python train.py --intermediate_size=640 --vocab_size=4096 --init_std_down=0.00724
MLP neurons of a small language model. Each row is named by its layer, matrix (up: input weights) and neuron, and shows model dimensions 0-63. Each number is 200 + 20 x the weight over its row's rms, rounded and kept within 0 to 999.
After each neuron's rows, "fires on" lists the tokens most often at its 100 highest values on Wikipedia text that the model never trained on.

L12.up93,188,230,204,188,215,187,204,233,187,217,155,171,211,218,204,179,200,178,186,194,217,207,176,220,220,215,209,239,226,212,216,242,206,194,213,225,231,192,195,188,171,191,176,201,198,186,208,194,196,161,211,231,203,227,193,136,157,168,186,173,180,195,215,193
fires on: "1", "2", "9", "–", "8"

L8.up586,227,201,198,206,176,187,168,212,159,222,167,183,197,212,180,173,237,207,217,185,213,253,199,233,181,196,203,174,181,213,173,198,193,220,205,208,209,214,215,187,207,232,183,227,226,227,197,191,210,202,194,228,180,201,189,205,212,159,201,180,215,206,182,189
fires on: " by", " a", "-", " the", " •", " an"

L8.up410,179,204,194,189,193,191,206,199,216,206,189,219,192,214,204,183,200,210,194,179,192,172,204,222,210,181,165,181,185,225,172,171,207,205,158,193,211,226,162,223,200,213,220,206,185,209,215,189,198,182,200,170,197,189,212,188,167,190,209,163,218,184,216,177
fires on: "3", " part", " as", "2"

L12.up307,201,193,191,193,204,176,187,209,173,187,199,205,200,192,199,199,194,229,195,209,205,214,209,228,247,178,190,231,210,247,163,196,197,232,182,210,192,214,180,198,180,173,195,216,223,202,185,203,200,205,172,198,165,208,206,155,196,186,207,166,232,172,206,220
fires on: "2", "1", "3", "5", "9"

L8.up185,192,205,233,187,190,234,233,197,216,159,176,218,193,229,205,193,213,185,230,192,181,223,207,166,219,174,222,238,210,183,190,193,233,193,202,197,196,214,189,203,157,182,160,209,197,178,192,198,196,251,199,214,202,233,147,208,165,143,175,199,213,206,237,215
fires on: " ", "-", "\"", "$", " |"

L5.up282,234,198,237,183,225,187,181,180,199,203,184,222,213,225,187,185,171,208,185,208,206,230,215,241,216,190,177,210,174,193,188,194,199,172,202,215,195,251,173,196,194,184,171,241,204,241,217,233,216,189,201,204,167,228,180,191,185,183,199,209,163,191,197,180
fires on: " ", "1", "2", "4", "3"

L2.up196,202,222,253,200,189,181,215,163,221,185,200,217,204,210,211,206,184,206,168,156,222,227,183,225,227,187,190,215,157,194,192,212,209,201,189,232,197,232,200,223,200,193,182,233,198,232,216,225,214,176,213,228,194,197,182,205,191,185,155,164,177,184,198,204
fires on: "\n", "\n\n", ")\n", " |\n", ".\n\n", ")\n\n"

L10.up286,201,175,201,225,213,179,164,204,216,221,227,225,185,213,203,194,204,200,213,191,191,204,192,194,214,194,172,211,187,188,206,212,219,213,200,191,194,218,208,154,200,181,179,189,183,199,247,184,193,162,208,160,194,177,195,191,201,195,201,182,187,203,207,220
fires on: "l", "h", "b", "s", "th", "nd"

L12.up526,180,188,164,193,205,184,167,190,160,198,184,201,201,206,240,202,189,188,147,196,162,242,192,222,187,203,232,252,171,208,196,237,234,201,209,198,190,209,182,210,185,193,174,206,181,207,181,197,185,208,169,236,210,208,211,195,158,226,221,230,202,190,186,192
fires on: " and", ";", ".", "est", "ed", ");"

L10.up167,181,185,208,168,193,204,217,208,190,165,198,189,175,207,190,206,186,195,200,192,211,191,203,189,210,146,224,204,178,191,205,193,195,197,226,186,192,218,196,208,173,196,176,227,197,201,177,175,199,226,239,196,201,191,183,196,183,178,202,227,201,201,211,222
fires on: " ", " •", "-", "istrict"

L8.up459,204,171,204,218,201,202,172,192,157,215,196,212,181,205,209,195,190,194,212,177,200,244,188,189,203,198,225,175,177,200,224,166,202,195,213,202,225,220,203,205,209,225,197,215,238,206,205,177,223,216,215,203,181,177,205,165,223,190,158,196,198,216,234,208
fires on: "-", "–", ")\n", " to", "|"

L11.up522,201,173,191,216,198,209,207,204,182,184,194,183,218,217,228,190,195,198,203,189,169,216,203,224,213,208,157,211,207,205,164,249,191,207,209,239,181,211,182,217,190,207,193,220,203,253,197,225,191,179,187,224,205,197,191,188,166,189,168,210,198,181,199,182
fires on: "9", "1", " the", "0", "3"

L5.up216,187,199,199,207,167,206,191,212,160,167,176,209,195,240,207,218,226,185,206,169,169,203,186,181,204,217,237,211,182,186,253,208,236,195,213,203,187,203,180,222,210,231,167,199,205,194,208,187,186,208,229,198,181,193,207,213,206,167,197,194,204,198,246,195
fires on: "\n", ".", ".\n\n", "The", " |\n", " are"

L10.up627,179,198,205,193,206,184,161,152,199,170,179,239,231,209,224,164,199,215,150,190,195,190,218,205,198,185,158,210,164,216,190,215,163,206,205,203,222,198,222,226,194,209,201,215,200,198,189,195,209,173,188,200,148,232,203,179,193,194,210,215,203,202,183,228
fires on: "0", " of", "at", "and"

L10.up297,179,188,208,198,213,185,184,176,204,205,182,202,215,220,213,195,197,229,168,206,162,226,212,219,190,134,176,188,230,223,200,219,217,213,204,207,162,227,181,183,204,189,168,205,223,205,187,210,179,191,166,190,177,203,202,198,221,191,208,192,206,224,216,238
fires on: " and", " h", "ym"

L11.up116,158,193,202,197,214,202,198,196,192,211,174,231,223,224,217,211,218,200,210,197,183,203,226,212,199,206,198,217,180,213,206,190,213,183,211,231,216,210,183,234,200,208,167,220,178,207,182,218,195,240,196,210,197,226,193,166,197,185,198,182,180,227,242,206
fires on: ",", "p", "ly", "ot", " to", "ically"

L12.up432,171,185,181,162,242,172,203,195,199,205,217,199,187,189,226,239,175,187,184,198,168,217,198,210,220,168,198,191,210,181,219,206,238,158,210,216,217,198,194,202,167,196,188,223,240,183,239,203,184,193,179,201,215,237,193,201,185,175,184,166,219,197,242,196
fires on: "4", "3", "5", "2", "6", "1"

L5.up143,185,168,234,163,180,176,197,179,182,210,181,212,196,218,220,201,172,206,183,183,201,200,197,183,224,178,191,212,193,197,228,186,217,218,226,229,190,244,180,191,202,196,184,223,207,233,217,203,206,188,227,206,173,194,168,188,178,218,184,206,145,196,228,196
fires on: "."

L8.up535,165,188,231,178,217,179,196,179,185,189,197,185,196,211,196,200,208,189,204,216,164,200,209,229,209,149,157,208,237,227,201,213,194,179,186,202,188,214,186,212,177,187,171,183,202,233,205,219,180,179,182,202,191,203,208,211,178,209,219,222,219,191,257,213
fires on: ",", " c", " st", " b"

L5.up381,176,233,184,205,215,209,199,237,173,185,170,180,185,202,201,213,192,189,199,207,188,188,203,222,244,201,208,223,214,186,197,210,209,187,190,237,197,199,191,226,151,202,182,211,225,199,159,206,204,218,168,242,212,205,125,167,179,196,215,161,202,218,185,168
fires on: "1", "2", "7"

L12.up600,207,215,211,196,181,194,204,246,180,157,229,203,216,225,206,187,194,195,181,182,207,190,199,219,189,230,214,192,190,212,205,228,170,225,212,211,213,200,165,215,176,183,206,237,204,218,193,186,199,188,194,237,205,193,172,223,172,162,223,207,180,214,180,185
fires on: "our", " the", " I", "ur", "the"

L12.up89,192,208,198,237,200,206,181,224,186,201,167,189,216,209,206,229,208,211,181,165,210,224,213,214,221,222,214,200,200,156,221,240,180,217,177,195,223,211,198,181,195,164,176,204,214,180,187,212,204,180,204,204,220,203,186,181,173,156,193,193,168,213,207,211
fires on: "9", "1", "0", " ", "8", "2"

L6.up155,202,190,186,216,190,200,186,197,133,237,210,194,203,185,240,182,224,195,157,196,180,190,178,212,192,187,175,196,196,197,211,232,226,212,220,265,196,209,203,232,173,218,212,199,199,246,208,206,200,195,210,245,172,188,181,128,197,233,203,181,186,207,234,208
fires on: " the", " that", ",", "al", " and"

L8.up446,180,212,234,170,200,210,162,176,210,169,201,170,195,211,202,232,193,219,183,215,203,222,197,223,248,192,143,222,225,224,200,219,174,203,176,201,188,203,195,210,180,196,208,193,207,244,180,206,214,193,198,220,217,213,170,190,170,182,206,211,162,204,210,184
fires on: " ", "1", "5", " –", "3", "2"

L11.up143,232,205,252,207,205,180,218,183,185,207,203,174,237,196,222,200,180,193,183,242,182,212,212,191,193,171,235,187,201,177,238,223,246,189,165,239,175,213,208,209,206,179,166,193,169,223,202,191,199,198,196,185,165,180,164,208,181,184,220,222,191,202,207,217
fires on: ".", ").", " "

L5.up122,203,195,203,214,165,219,240,218,192,154,194,212,205,208,236,210,172,199,196,172,193,232,171,203,198,209,224,204,179,177,243,226,252,199,197,215,188,213,192,238,197,201,170,194,209,199,219,210,211,203,226,223,177,177,150,194,211,198,156,177,219,176,201,217
fires on: "M", " |\n", "\n", "\"", "C", "D"

L12.up99,188,140,181,220,226,174,157,213,166,223,194,207,198,192,202,174,226,202,179,191,160,208,224,203,188,180,158,205,209,228,228,221,213,190,215,206,200,207,215,157,204,203,164,204,206,216,219,182,220,198,163,209,196,258,190,192,178,188,180,213,199,205,215,245
fires on: " had", " and", ",", " would"

L12.up503,186,174,202,193,186,182,205,203,207,222,176,183,177,204,210,210,207,206,164,186,195,235,219,185,235,236,223,192,181,196,229,210,186,172,214,251,189,225,218,211,215,207,212,203,217,178,199,152,233,217,203,198,182,175,253,195,209,190,205,185,177,226,215,184
fires on: "\n\n", " (", " cl", ")\n\n", "D", " =\n\n"

L12.up74,196,229,212,191,200,185,178,248,180,167,145,221,192,197,214,215,210,193,206,192,188,235,201,207,194,226,223,241,202,209,190,206,190,170,170,193,205,222,199,218,169,168,201,216,183,191,204,211,208,196,197,233,190,201,166,181,194,179,177,189,178,205,204,234
fires on: " ", "2", "1", "0", " of", ";"

L5.up40,207,191,226,154,198,213,212,188,190,197,200,234,212,230,192,173,192,213,192,189,222,216,229,209,232,214,162,204,192,196,171,175,211,212,201,207,193,241,150,177,188,178,185,242,202,218,213,233,211,188,207,213,198,220,172,194,150,180,157,202,197,195,199,155
fires on: ".", "1", "9", "0", "3", "4"

L10.up162,187,177,190,215,230,177,183,199,195,212,167,214,244,203,233,169,235,198,178,168,177,206,187,229,178,189,162,205,173,194,199,221,196,184,228,215,180,196,200,220,176,219,186,194,203,209,172,222,220,157,182,201,183,211,204,152,213,192,209,200,205,239,215,219
fires on: " of", " and", " in"

L6.up275,206,176,211,222,219,195,151,202,204,184,187,239,195,238,194,199,236,191,234,190,203,193,200,156,204,190,212,183,197,204,208,181,216,225,184,175,206,216,191,149,182,178,192,218,201,211,179,215,219,199,217,172,180,190,210,182,169,188,170,218,180,188,226,202
fires on: " He", " B", "e", " Bl", "h", "b"

L11.up6,187,179,223,188,173,182,188,215,181,187,183,185,224,192,248,183,203,177,211,234,200,193,201,202,217,184,207,209,216,168,201,187,202,207,191,213,166,218,198,229,130,229,187,211,232,194,223,246,184,190,195,181,209,187,178,205,166,217,211,178,175,201,199,244
fires on: " c", " ", "at", " ar", " Ser"

L8.up27,188,211,211,189,217,227,199,200,177,219,189,199,197,207,179,210,216,195,196,222,187,167,150,171,198,192,176,236,208,195,230,185,193,214,209,217,214,197,214,214,203,243,168,204,202,214,195,202,197,184,194,201,226,215,176,199,176,186,170,179,155,231,225,194
fires on: ",", " ", " not", " con"

L2.up10,201,211,203,192,200,226,183,207,212,212,192,212,207,209,174,203,194,200,214,203,178,210,172,196,184,211,186,192,179,182,187,234,234,217,174,187,188,194,183,206,179,174,189,212,186,178,176,211,177,219,209,182,211,199,198,214,168,171,214,248,155,222,177,204
fires on: "-f", "ference", " ISBN", " fre", "-ele", "Career"

L12.up535,247,238,233,215,201,192,162,190,175,211,199,183,199,210,207,224,188,182,200,199,166,213,174,205,194,197,234,210,195,187,237,204,217,218,205,206,204,232,199,190,234,215,187,178,203,193,151,217,198,175,191,228,161,203,160,191,215,199,211,198,183,174,186,212
fires on: "2", ".", " ", "0", "8", " |"

L10.up516,216,200,255,188,199,169,147,227,192,221,163,192,209,207,196,187,225,184,213,200,208,219,187,213,181,192,182,275,204,159,189,214,206,224,185,220,190,195,208,212,173,233,171,211,214,183,203,164,198,192,223,216,202,199,204,205,181,170,239,207,181,191,213,259
fires on: " of", " ", ","

L10.up312,192,188,196,167,201,186,184,168,171,224,187,156,236,216,207,209,191,192,204,188,199,211,191,213,202,208,231,210,200,225,185,229,189,219,207,205,189,201,206,205,180,234,174,199,194,212,189,194,207,222,238,234,209,187,197,215,193,157,199,220,209,203,201,184
fires on: " \"", "'", "==\n", " to"

L8.up181,198,187,216,216,239,184,171,201,191,193,204,236,202,238,194,179,213,196,184,188,172,154,185,247,208,183,186,226,213,169,257,203,188,194,221,219,207,217,206,233,191,222,186,203,225,192,201,216,199,201,189,225,222,231,163,194,194,195,203,160,180,216,176,186
fires on: "1", "2", " ", ",", "5", "3"

L10.up319,173,220,236,209,182,183,175,210,174,186,185,244,198,210,211,191,209,207,206,178,191,226,194,207,209,207,209,192,176,172,204,214,206,142,206,223,204,220,193,242,207,244,164,205,249,206,169,180,210,213,227,235,223,210,163,202,223,193,185,168,189,200,208,196
fires on: " that", " In", " of", " in", "In", ","

L10.up158,191,167,191,192,189,180,224,209,158,178,192,190,174,214,191,163,186,198,160,195,224,208,218,190,240,186,187,209,190,165,239,193,219,203,248,185,198,222,202,209,155,176,209,198,195,210,171,213,199,195,239,234,201,199,189,239,203,217,214,205,196,213,222,205
fires on: ".", " ", "em", "-", "ec", "c"

L10.up530,199,198,212,221,197,204,217,208,190,210,174,210,187,205,185,198,239,189,221,171,175,229,166,206,202,198,211,206,188,193,199,202,213,172,218,200,181,213,169,217,218,231,173,203,240,219,206,172,211,214,211,214,208,206,157,209,206,184,202,188,200,178,190,217
fires on: " in", "In", " the", " In", "2"

L5.up116,207,232,243,172,165,201,245,209,191,183,194,219,212,263,195,201,194,199,183,176,206,240,194,185,213,200,212,211,170,198,230,208,200,188,207,226,175,229,179,169,191,192,189,246,202,193,206,211,224,165,182,177,165,193,191,202,186,200,177,242,192,193,196,236
fires on: "-", "\n", " /", ")\n", "\n\n"

L11.up401,188,173,242,204,215,170,205,188,188,186,210,170,233,218,221,210,196,209,183,192,193,178,190,186,208,182,200,214,193,176,169,223,188,206,204,236,211,211,195,200,175,177,209,189,207,195,204,249,199,204,206,228,168,186,182,196,192,171,173,211,209,185,167,220
fires on: "9", "2", "4", "6", "1", "8"

L5.up503,161,185,251,165,201,196,192,168,185,185,182,212,213,235,214,215,177,204,187,181,190,196,200,195,221,188,201,228,210,189,227,190,208,183,206,232,190,241,181,212,192,214,157,230,200,215,218,197,218,194,221,207,189,203,138,177,148,180,180,211,173,202,215,188
fires on: ".", ".\n\n"

L5.up74,192,181,208,188,215,133,226,196,178,213,190,188,226,206,253,198,175,207,177,188,196,210,186,201,188,193,204,211,216,196,228,198,201,173,182,215,201,210,216,218,184,228,197,210,195,227,216,200,201,177,182,195,204,190,175,202,199,178,186,176,179,174,182,231
fires on: " |"

L6.up87,210,183,214,209,190,212,218,221,181,152,156,200,210,215,256,219,210,197,202,169,189,227,195,209,219,188,211,215,172,164,226,193,195,214,193,203,176,211,181,222,184,211,190,205,217,189,216,216,207,200,238,216,182,189,192,175,190,167,164,202,204,199,200,228
fires on: " |\n", "|", "M", "H", "E"

L2.up95,204,184,210,192,216,192,199,203,196,207,174,216,225,217,206,197,189,199,219,208,209,224,187,218,193,192,184,197,206,154,156,235,224,227,187,186,174,192,201,231,190,201,181,198,216,174,209,220,154,192,215,180,161,177,209,186,195,167,203,208,169,209,235,198
fires on: " received", " more", " ISBN", "Career", "used", " have"

L12.up613,199,160,231,231,222,192,210,214,159,203,196,202,220,217,190,197,186,201,214,214,195,222,215,202,211,184,180,204,192,184,197,214,225,219,195,219,195,209,180,193,165,200,189,179,207,181,200,223,211,219,218,188,200,178,198,151,180,175,205,171,220,190,191,222
fires on: "1", "9", " g", "0", "6", "8"

L3.up113,182,160,199,194,215,128,210,198,171,204,196,195,208,202,210,195,201,191,155,195,184,183,191,189,186,207,173,230,197,235,241,200,227,197,173,227,182,204,204,209,200,239,191,205,211,233,208,192,180,191,172,198,185,214,211,217,170,180,188,187,177,183,198,243
fires on: " and", ",", ";", "\n", " |", " "

L12.up394,195,157,223,196,192,214,176,195,182,213,215,205,217,202,225,192,190,223,190,165,201,197,203,213,193,174,216,232,194,200,228,223,233,198,189,221,202,218,179,201,173,174,156,213,221,207,198,209,205,187,243,214,214,188,185,216,199,195,232,206,200,180,242,190
fires on: "."

L8.up369,201,203,199,221,194,182,185,180,193,172,161,190,219,223,221,171,200,188,218,198,202,203,226,206,203,228,218,232,176,176,214,228,255,174,225,200,203,208,210,207,175,200,213,204,196,209,208,235,229,202,206,193,146,182,207,192,191,219,222,216,191,178,205,212
fires on: "born", " is", " a", " an", " former"

L10.up428,163,180,193,213,215,201,220,166,197,195,250,179,198,201,216,221,202,181,178,181,179,223,221,231,202,171,193,214,181,198,210,227,208,218,202,215,190,206,186,224,170,225,196,206,229,156,196,227,190,210,217,212,178,220,226,193,216,175,189,226,200,198,181,163
fires on: " was", " st", " be", " is", " were"

L5.up25,193,172,207,215,177,204,204,207,188,161,185,209,205,234,217,231,199,193,194,146,175,208,181,169,239,205,207,202,178,163,241,195,234,202,206,219,185,207,189,198,194,228,196,194,211,217,215,201,216,233,220,193,193,180,216,173,200,188,199,197,190,213,217,203
fires on: "\n", " |\n", "."

L11.up479,188,190,207,193,184,200,170,205,162,217,167,219,222,206,188,202,181,194,215,178,200,203,192,201,187,186,205,193,178,201,183,188,204,226,210,232,184,205,186,215,209,263,165,249,194,182,198,192,209,252,232,205,196,202,205,181,174,162,201,213,210,223,250,206
fires on: "|", " to", " by", "\"", ",", " \""

L6.up183,167,194,226,178,159,200,227,194,205,198,183,186,202,251,201,194,204,208,183,182,223,240,187,180,235,190,216,204,183,197,204,176,194,163,146,229,206,230,213,177,203,190,178,239,226,210,255,192,236,179,214,212,188,187,210,180,206,212,178,200,208,170,190,192
fires on: "-", "\n\n", ")\n\n", " career", "born"

L10.up354,159,203,208,190,217,199,223,193,169,212,207,205,224,216,182,191,164,201,168,208,210,217,195,212,205,184,181,188,189,181,195,197,207,198,185,222,190,215,200,191,194,198,190,204,242,202,182,196,198,234,223,198,217,201,180,198,216,198,210,151,213,220,157,188
fires on: "0", "1", "5", "9", "7", "2"

L11.up25,240,228,218,190,196,210,150,195,183,225,165,190,216,223,163,162,203,210,173,215,227,222,207,198,189,185,193,201,226,195,210,220,207,237,237,218,149,204,168,234,197,213,163,202,230,213,201,204,198,183,226,189,180,188,199,194,207,193,196,225,194,165,172,234
fires on: " "

L8.up296,160,191,182,202,216,207,248,205,157,211,196,199,217,202,186,209,174,184,188,215,197,183,224,176,212,169,182,197,217,180,191,213,195,188,173,192,223,217,171,217,166,162,200,203,232,193,208,204,195,220,219,231,211,168,168,179,209,202,193,175,220,194,165,214
fires on: "9", "0"

L10.up199,186,180,220,226,201,211,231,161,154,215,232,187,186,206,196,219,210,187,205,215,183,199,205,168,204,167,189,198,202,213,209,222,200,196,196,230,152,218,198,212,186,214,208,190,206,200,221,183,201,206,206,212,221,199,177,190,174,179,166,167,158,206,215,179
fires on: " the", ".", " ", "\n\n", "end", ","

L10.up409,188,192,188,230,212,174,171,196,207,227,193,195,203,206,222,222,220,183,140,175,203,195,228,218,194,198,176,197,226,174,199,240,210,203,196,227,194,212,201,177,191,182,168,210,183,178,196,227,224,194,181,224,198,219,199,167,208,188,192,207,201,217,226,232
fires on: " to", ";", " of", " h", ","

L10.up247,190,178,179,206,210,174,192,202,196,201,204,190,190,215,200,184,240,181,172,188,188,190,183,237,202,196,184,202,185,205,196,184,227,154,200,188,177,209,224,209,188,203,181,220,206,190,171,211,195,159,222,264,194,226,195,197,191,199,218,186,205,221,206,211
fires on: " and", " of", "al", " &", " Education", "ional"

L8.up314,174,226,249,195,181,222,198,184,140,184,197,175,191,207,194,177,192,195,207,190,205,173,170,219,186,179,207,195,206,187,201,210,156,192,212,214,248,211,195,213,194,210,188,200,235,227,171,214,210,212,231,247,201,172,153,192,164,199,209,225,189,225,178,201
fires on: " an", " the", " a", "the", " |", "and"

L10.up352,211,191,240,221,243,202,156,206,191,189,195,184,216,225,199,204,210,188,199,184,165,213,197,222,178,203,217,211,150,206,162,180,198,201,190,245,188,206,194,198,181,232,188,218,205,201,226,188,207,205,223,197,194,211,206,193,205,186,177,207,178,183,197,195
fires on: " and", " that", " in", " to"

L5.up73,203,225,231,164,195,224,179,171,204,206,187,216,210,219,204,170,186,207,211,192,205,219,193,237,215,196,181,209,175,190,209,207,205,216,212,204,203,218,182,154,210,181,214,212,205,226,168,234,233,228,209,235,166,215,141,167,170,197,189,247,190,212,201,188
fires on: " ", "1", " F"

L12.up510,207,204,221,208,207,157,169,189,193,226,171,204,200,211,184,215,214,208,186,193,204,220,191,222,196,197,155,227,208,198,200,200,200,200,238,208,192,223,186,181,181,210,185,198,256,235,183,178,217,217,211,213,221,166,159,169,180,193,226,184,159,186,183,226
fires on: "|", "%", " the", "-", " a", " "

L6.up267,177,166,219,179,222,199,191,159,211,205,242,218,201,217,191,223,177,212,187,190,237,222,197,186,203,157,161,166,215,185,216,182,227,192,198,187,205,213,162,196,197,217,179,204,199,200,244,218,183,181,208,179,208,205,197,183,170,193,187,177,215,193,228,193
fires on: ")", "0", "3"

L5.up105,183,208,254,157,193,187,196,179,158,202,209,210,210,206,212,162,156,204,192,212,209,213,176,252,188,196,196,202,198,183,208,199,187,185,203,232,202,224,178,188,185,210,205,214,199,236,203,221,225,175,226,214,159,203,153,155,183,210,195,210,165,153,204,188
fires on: " ", " |"

L10.up523,230,150,214,170,199,223,182,225,207,203,215,211,197,225,237,185,212,204,195,212,198,217,178,180,200,189,191,200,233,206,192,203,227,185,187,185,151,209,204,215,198,217,156,208,194,209,231,179,193,180,206,185,190,196,189,194,173,186,208,185,179,231,214,187
fires on: ",", "ers", "s", "ations", "ies", "ile"

L12.up147,186,211,172,210,195,187,180,220,178,187,176,208,196,204,193,226,244,219,208,159,201,226,178,235,212,171,214,213,158,200,209,202,211,158,197,200,172,220,225,232,191,234,187,212,211,208,195,180,225,222,214,226,204,223,183,212,215,178,208,201,229,196,200,230
fires on: " •", " in", "-", " of", "2", "ST"

L3.up21,182,195,209,185,171,170,180,207,167,196,174,211,227,190,203,165,201,204,214,197,204,191,183,228,190,179,210,215,172,179,200,192,183,175,223,203,212,221,171,198,173,205,176,231,203,210,202,232,217,235,236,217,197,177,188,215,231,177,207,200,207,211,178,188
fires on: " in", " In", "In", " by"

L10.up97,171,206,228,162,216,177,193,158,218,185,249,190,206,207,214,215,182,222,174,217,190,183,185,190,205,185,181,207,206,200,232,184,190,185,214,222,149,217,181,233,212,192,179,191,221,219,202,195,230,198,181,199,191,215,217,199,187,188,223,194,180,216,207,188
fires on: " ", "0", "1", "6"

L10.up118,201,197,203,158,200,179,213,176,194,187,175,204,207,225,186,213,196,193,214,153,199,178,218,245,223,158,235,182,173,193,211,230,213,163,210,225,176,220,173,234,200,222,176,209,178,182,173,176,192,223,224,212,195,203,209,181,179,146,202,206,233,257,221,243
fires on: " \"", " is", "\"", "\n\n", "al", " ("

L11.up585,170,158,183,179,217,194,215,213,215,248,219,181,258,221,187,203,195,166,196,191,185,243,198,206,185,181,218,175,186,201,251,249,201,202,214,196,203,214,157,206,228,170,212,204,178,173,216,220,195,200,227,213,171,226,230,162,233,179,218,208,173,184,231,215
fires on: " g", " is", "|", " were", " are", " |"

L10.up15,165,195,192,197,193,188,189,198,225,194,185,195,205,207,202,179,217,198,211,175,191,226,187,177,203,195,222,207,205,205,218,229,221,201,215,200,201,212,198,238,208,201,188,203,196,195,203,222,198,183,198,213,133,146,214,183,180,199,171,244,171,199,239,185
fires on: " an"

L8.up415,204,218,226,185,199,187,211,189,155,211,206,209,194,191,171,207,200,190,162,207,172,219,196,191,198,224,200,214,217,159,260,208,221,193,243,215,174,211,180,217,160,204,154,198,197,187,208,197,164,221,222,208,202,201,194,203,203,188,194,186,207,180,194,242
fires on: " "

L12.up242,149,188,228,201,222,193,192,226,180,182,173,196,207,221,174,197,215,196,185,181,193,201,204,229,181,218,220,216,163,223,177,174,190,192,199,254,222,216,199,209,196,208,164,208,182,207,178,174,216,215,261,211,210,198,213,178,189,184,197,227,147,190,215,221
fires on: " and"

L11.up610,215,201,189,195,215,196,171,228,190,207,192,199,196,198,215,221,194,203,214,202,204,192,186,199,226,193,167,188,185,175,189,211,216,175,189,193,171,203,190,190,189,207,161,210,179,208,217,219,159,203,206,211,240,214,219,166,198,174,199,167,172,214,216,199
fires on: "s", "ed", "ers", "ess", "els"

L10.up636,171,174,206,198,230,235,201,212,208,190,179,198,188,229,194,188,221,186,169,167,173,235,167,228,189,178,171,178,186,230,196,191,197,203,218,235,188,204,172,228,197,233,200,212,169,221,181,214,218,188,191,215,193,217,217,171,184,204,200,215,204,222,239,196
fires on: " and", "-", ",", "/"

L11.up157,198,199,201,205,174,212,181,203,144,186,164,193,185,203,201,203,233,199,205,212,203,194,197,169,187,215,187,216,181,162,239,210,221,209,188,202,196,206,159,219,162,185,193,196,245,219,200,242,227,220,215,206,197,155,206,188,213,200,220,178,195,199,172,227
fires on: " ", " c", " in", " In", " ("